From a checkpoint of a small transformer trained on Wikipedia: no biases in attention or MLP, 11194 steps.
MLP neurons of a small language model. Each row is named by its layer, matrix (gate and up: input weights; down: output weights) and neuron, and shows model dimensions 32-127. Each number is 128 + 24 x the weight over its row's rms, rounded and kept within 0 to 255. Numbers have three digits each. A neuron's up and down rows have the sign that makes its largest values positive.
A block is one neuron, or neurons of one layer that tend to fire together. After each block is what it responds to, as a language model described it from the Wikipedia text at the highest values.

L9.gate643:136100098155191085130160149106118082166144106150135128131144092112104099098131094130136159133103152122079118162120106157144114151148166191114146131146104164106143123101118109119153111097131142146130150142155176130135132149124103168133095129101111089131124103110169135157126109133120140132
L9.up643:112162140116156144142103149156161088107097116145112178133134112126121149105144133147152141109148125114115098073121090114124142105110149127145159111119132093109124107137155124104127099158129164126102151131115154099122134141132110143140155113107119100120108166113160168111108156115163096176
L9.down643:138127157160132100137131107083129147120144130153131153149106151077148133112170121134135113136125155121138154103114121120160131117163115119105126106138125074135140110096123144153125137113102143088154114154102138151112125101136151108153132111143144123095145122094111136081142135120165114121
Responds to: Quantity and time openers. Words opening a quantity, time or manner phrase, like "at" in at least, at stake, at the time, plus small numbers (four, two) and table digits.

L8.gate243:153067144135137151132120150104130074134111111173167146135099168139118125133096132099147129122126171135128120097152121140122093135146125120104147074144094143137097149149189132098113128169165124150136117149111121164116127139109153119143114174124125164170139098124105148137117113133124124127
L8.up243:115142119137153166162104156097123112161118088086111141107132118107152139095066159113109168113142165153157081090087108150117112100128104147118160080146128137137125167119129115101136169123101160112127148154140110151125168126127106094156134164149125175123109107116156176119105101120137113112
L8.down243:113126115126167110060153130149087119085101170149147134102142149068091132162137161120114145144131110119120084153107075142090088145071116065154072174144120150136166124127136108139117101151099084138103161123152142145123125142130120091145125128129131119113108126161116089059155151140150162104
L8.gate342:163129113144092114133112141062124097156146120167123160176171089140147136128132136152080125109163152133098147129111132134165088137143119133092110113130160159163129112144134116167102163102146134142156166134107147172142156159133139124087136077147126165107105124110136121099118144075109119146
L8.up342:126131125073101138138160119137091126118117099126152112127137142121175131095107138098071102132168127161119174123156117159144142121124150105129113146161154131144134145135126124142146152112144097133127195165086110158088120116092125138150147101113130167138126116113143138069101102131105134138
L8.down342:140107161170080123133108091113155078152155129110092112160147118161124088116156109134116070098133138108089109119145116123147110125149123138124128113146103145127132136109100185149137158129101121152147148113143156067154140146148135167109128120151091172100177110158141135159153140148103119166
L8.gate444:104166133168142189129134122111093113123093112112157093132135149095063096144128118146128110139095134117142129119073102111172129100157135177146124141102094100144162142204137148127133132128163147140126106136098129137140100147116092144142108133159130131147085131119130102091112153150154171113
L8.up444:120120142101110126147147131144107109129144120119150152144107144099107117120130130151121113154119163159151148144141130122138126128117142126157131126153111118144147137125183082158127180152148191160142166146139140104131105118137111138111128165157104120125197144178142160125130151138100161107
L8.down444:144100117127145140114124120082141103155147130142123133122098127165152100172155148081097139128099120120114128108186151151155141125105116134100147083141131147115158121087116130085161125139175142106160098100160122090146147102147121099108107136106129101136142117134118090162133151141149099088
L8.gate580:140096105162119167109146138068116110163073132121141093125157113175135143152108139136146119115166147078134148152160127102134146116104111135116156146174140144117146134161160104156132101108140148130135148139132149124079156123154112151146137089105104137120168133139170114183146109143131106145
L8.up580:158124153161107134137142149124115138136141123108106151091145133174122144148074129114096163112082134094157176151104119071133106159146086163118155095136119115126145139141134152149130114137124094116115117144109158152172117105155112067144113155146116128122189107158154110116179148146150162115
L8.down580:137116159114161141161068159149119096145140181136108125096129163125142115169086117110163165129100157140093092132098136142097136183126104075117119140153152133124133110153144165124089162135133162160167083121125138126125102113129105137113144142116127142111158148098118123134084143159157143115
Responds to: Article short-description boundary. Fires on the break ending a Wikipedia article's one-line short description (e.g. "1997 film", "Species of gastropod"), just before the lead sentence; weaker on connectives like "as", "both", "also".

L9.gate615:121116100116106126141138157129131104107123114125110166138079143110163147118124128120082106121106146123130130106103158130103143175129147127083175104140168113123127084108119108115125122163141120100123158138129136071122113110104165115135193084142153174095144129132125099166082090092162125127
L9.up615:137146110130151126109128137100127139120153127161090110106143146121162128104111128123162133116158151083168162119137129090145100115138123142144078132134128111155083166136130161110163095145084148177119126140147111108120104104128101111138153090154151144117139139131072127122097108180110161114
L9.down615:129126126191129123091112134045104141116134122103134145149176114180090146141116106134140128124126144118161139112140137118099159127101101077135073122127173126143116138082128109101136135113149132104115114117159171125092136172151122124128125123127123116144130121136139133107106104121138119143
Responds to: Line-start structural markup. Markup tokens that open a new line in Wikipedia structure, such as list dashes, == heading signs, table pipes, plus some mid-sentence "the", "see".

L5.gate173:138129147149148110142137102153105120128124107156184140176145118097086114135174119149123120088104112176130149126113124131125164141127093123084135118131112130129147101069133116142125148110143140164130108127137140142169124138144148106133145122131166121109135131136105110125175079173144132144
L5.up173:128102152153161158173118137160098154115099147123107134141154128145154163136086111128146143152106133150154132106143110164087168133124121131097140153109133113125149097150099100132124136079151161160132117126150144129107064125191186141073106146141142149104117127122127155128155132125109125136
L5.down173:139130133112101133115113132154131139096166119124146184140142110120151140127121167114142135070119126134106148130131116107076146111124095131152104130108163104099152155107136092121153132085089128171096137102130151157078119137132110130158096097116153108084089058146132132118099128137097169116
L5.gate178:115131125138102128116118132141165088131137113147109103124118135188132088140125138126146170114121143134100102135095103146133132151157075081110154098105114121122134107102137153148114096102135174133113121152140105112103142132108140172138102162113102118112101096157158129126148117097141127093
L5.up178:105142090094157135139117124143128104131103107157147137139089120133160120091093138134159130132159154151114113130086112158119137125196155150124106128091106176151101111096153113121128089103129136106122168101134158143104132164150138142090142115118132133132080119113144101172117104134095145088
L5.down178:138120114124139111142129116117096096104146113164138116149099108131152134108100142145145107142121120137138084149109120134117142124115122105134131151132122133131122124127126152118086059115143144077097159116146178141127106116160137134151126139097112145126099149150156124114120114112137148111
L5.gate377:178159167080154147141152126138118121096104127168148115111095124133112113115121112146110111089165127097132110136149117143130112149108133169118134125126144152130133173123081097125134107130115111120140153118140129067136140122150158116126116158146086172095133142119086172109122093110137132159
L5.up377:146162109099114146144095109127142135162110086114170115159107133101112157132142134164099116108121092136124133138157162140118161083144152120104128129137125112144132113097106141126130167119095108075186159115119140160112138094165149100156125100129133112132129137136136161136159106095099181113
L5.down377:102138105123095146112131144103121143138136118139156061176138155096150136112082119151177122108131130155180136161077121195112144097187131148154106126111136118099138138158116136159108171134128078104068109153119119087120093095126118116174139105107112115099099123108083133109139121113102149163
L5.gate693:154126115144110141099158123172110117127155179137142123155138143165128130143069136136130133140132152177099125118161150168136137108134119142131093155136147102132136086072113141153164143155131132155122170119117176119142134101100178186145125132141094173116101156135107158120089188097119112101
L5.up693:105107098144140102101091104124126133122136116114117161126119179126092126087094129143140150089109140145116119160122123121150123099090103099118117141142142099102180124115109140144115147112137136148115157147125159165105152091126096114131175114154143143130144146165127129115090134144175113068
L5.down693:109126125097127140099080134114097178115122143150095167160093130153163149170179141149127135155119101116118124102139124161183120133165120145103106116136138141176116117063176110078136130140109132142094143138135133129128143162170135144099092142152109164132121169102154155088158161083099127125
Responds to: Venue/event linking prepositions. Prepositions and verbs like at, from, entered, in that link a person or country to an event or institution, as in competed at the, degree from, entered the Navy.

L8.gate254:132161117141134172120163108104149074173124104109134102128136120145154151115134138120166118105186111169148151178105142157130147134133115168103159160137108099126115124125158125162163103089145168114114159157163103079111137092120103119149112097164178121104100093091137133108130159092178102112
L8.up254:149122126170162122124134126108163135130112115113122138130128099110136116110185121168152154129147092118138119127077128157142140086130153151081120121085100117117128143132131137139133152116106152077134115167098126086064143130127152159123106110153147116137105109108167162134149150113165109165
L8.down254:162129107121165167116113123058105189146147100140112123148115138174148110136087127132108097093093150102086103141136131127158112109137130116138171141082094116095123105114130158111151071128126060139107119114106172112108133117155145132120106114126098143089173146116115097139075115131156114133
L8.gate270:140147161094103110124122158117146122112178127115117172113111118168140170123074138118103123138180113126130122122132136143099104090163130139112159141124101109107119152109135124124161157117136123116079122088173142128160129164106093111142134137118114125145106139156149183164133147100115077145
L8.up270:099132073140122152158128102130136154106170107183132123126123132120166147166099127143112142129152130128149087108118188099123117115131148140117147145144085119106140142157104141135137159162132159118084093153139154144112148109104084141147147135122136122149102160121161083181110159114147098128
L8.down270:110148161100128109110130128157087146141117137151197093102123121150085125107105121124135112094104159158114100122131089103103125143178121097162178104159123159142121126124133130147118168126145140143130137130121094138145137135162132146118093096109104145117159142141125146145134124078117135127
L8.gate364:120160136131146142135118151101071143137115109175135119142048110133119146162102164173143102116081129100148116127130111101104092137089127141133118130093124067132122119100098143134119146123167117107106141094165125095108136090119133139087134127171104118120145150144118123120135129157152082129
L8.up364:152134122102111165119117103127158087140112074106169133139144103123148097092104088143099120138123098097103139100119152119163186142129131147152151156112124181144131151130182085155144107125104133129100174100089133108121123134135115129134116120103094136113129139135105146123127164091157080130
L8.down364:162139107134103080074065133134159104175125098110163138138077129149125082123103155135137141117129146154117142126110123126134127112133134142169170146155118157087141169113148116142127163092132120133113107106137136074101118113131145101141085119143143145126082154130096146145124136128127141142
L8.gate700:133112108136077114141155108106144110102117126145104132125141140122070143098174155116136125116112098133101124075131148151097132118092134149105126130129150082114147145143070089143117117140107134125158101174154156091097115126164100125119102155145146112096196113099143134116110155121117145107
L8.up700:078132138145144150129134147167134124125114128108167152171076162114116153075117141121124131090131110148115114096114141134151075142117127130123132139100140124135153146117161143181089073085116142136125090148111102118118103159155125134162114183109106129130123181110113124107114112124170095125
L8.down700:129150132126111119098116104092135132120085141134139128157098111127112115158123155169133094108143131117136103127156135146118133095124125119134146097131099108104130109130134134131143140075178136106096132122109120143123146156085073104168168117118133107132132131158099102112118145172158167114
Responds to: Preposition "in" before place/date. The word "in" after a named event, venue or verb phrase, introducing a place or year, e.g. "competed … in Atlanta", "published in 1927".

L5.gate59:111108102146103083134133136094189127140133177137096123147144115138136182110100106109108099138105101145088104125094107132151168139160114148117120122156144105142138096133177156122153130131118128124064181143117141083096124159145134093164161147105133169138134120114088175138144116134117188081
L5.up59:149144150107099096071134120135137146148167143105135124111149087125138166108100102121102147117122174121128140133164165140178143097117098129132119117157089088121114138099159177123136106142162138080085155126118167135150138125139132110120151097094161100086105129114099115143137101138090133088
L5.down59:116112133140102128123156115101138116134134127168141142092153140127093131144142149106102150128071138126144109117128133078085155101110136164116143136130114161157111146139118121135114150109097102139135129122120133134085112168103104118137116149133124156116167127121100180070136097192144156081
L5.gate230:135146100084129110125130098046145135125079136111108119121113089142123117134128091149110145122101121128130119100122138113099129121135119158128135147101126166139162107105096146147125137157101122153133158102140073135125083164130171085097081133075161118102129134129100072096141125149088116142
L5.up230:138144141116096135160123136134151089127129108112136125143139095153117124145117092167127095085092146103116103165109124063104075111144130141154098099118133139141124147143135087112103117149117102115130125142143118144157093132109144070116109164111075117140132125146109109133116119134107137091
L5.down230:167138132160150093120090118136136113154193163154106131142142137124140100132146065173116134110140147160118164139130138172147150154106125156154122099113127124114129161113143120128121110125139161155121099121145156116135144147087139198104131141115114147124106151091151149088174154106140088089
L5.gate318:164135111101126134131115080124148134117090183149135135169149144156147143172079071123141155147148153163158100108081132098140136152084119131131156132136089116118124121134122142159110120184066150118120177150139107127111114137126142084122137117100131128141112114154088162139159105092121113093
L5.up318:118169098077128128119117123121157138119151161100076126157132123130150097112128103126119108088153127150097121105167121126161160110096093093112111079163119139115140138166142129112169136202112112134118114134133144143161088172119105142147115151116149136122093095138131127106165103114146149113
L5.down318:135129114121141133140124152119090139085140112127136115070121125140119140140112094155081127137084162130132142158143102092159139109106144121149156124127109082158068125104101101097133120102141105137104127152132162116121092123139156152153081117098101162108171110156124126137123141096128115112
L5.gate653:115127127102088109144195132124080126164154150164118136101126139129085089102127160123152161136111154135118143062087129130151174140157144171121125126110094124155134117129106143133163126124127131137093154144123156139131122106136184165139147174087115097127138113073140108112118143147131109136
L5.up653:128131135106140118140143117158151177120112151108123105154172123151128129131100100124117196158082113134111121138104111131112165136134134138154166122157120125194138122114131146142133086125170070113116106097171089140096156131124118143121144169130112127088157108123140175079116162089185149171
L5.down653:100166104091080100134105150112083160115129145136117164155156113153115162135117176112072103135134144116169144113129130138125135125145143096140116148136120130124110085138142083127132158128109107101120144120111157157109132100127114097109094120103139089165101131163155143095113137165123133150
Responds to: Wikipedia heading and date markers. Opening = or == heading markers starting a new article or section after a blank line, and the space after a month before a year, as in "May 2009".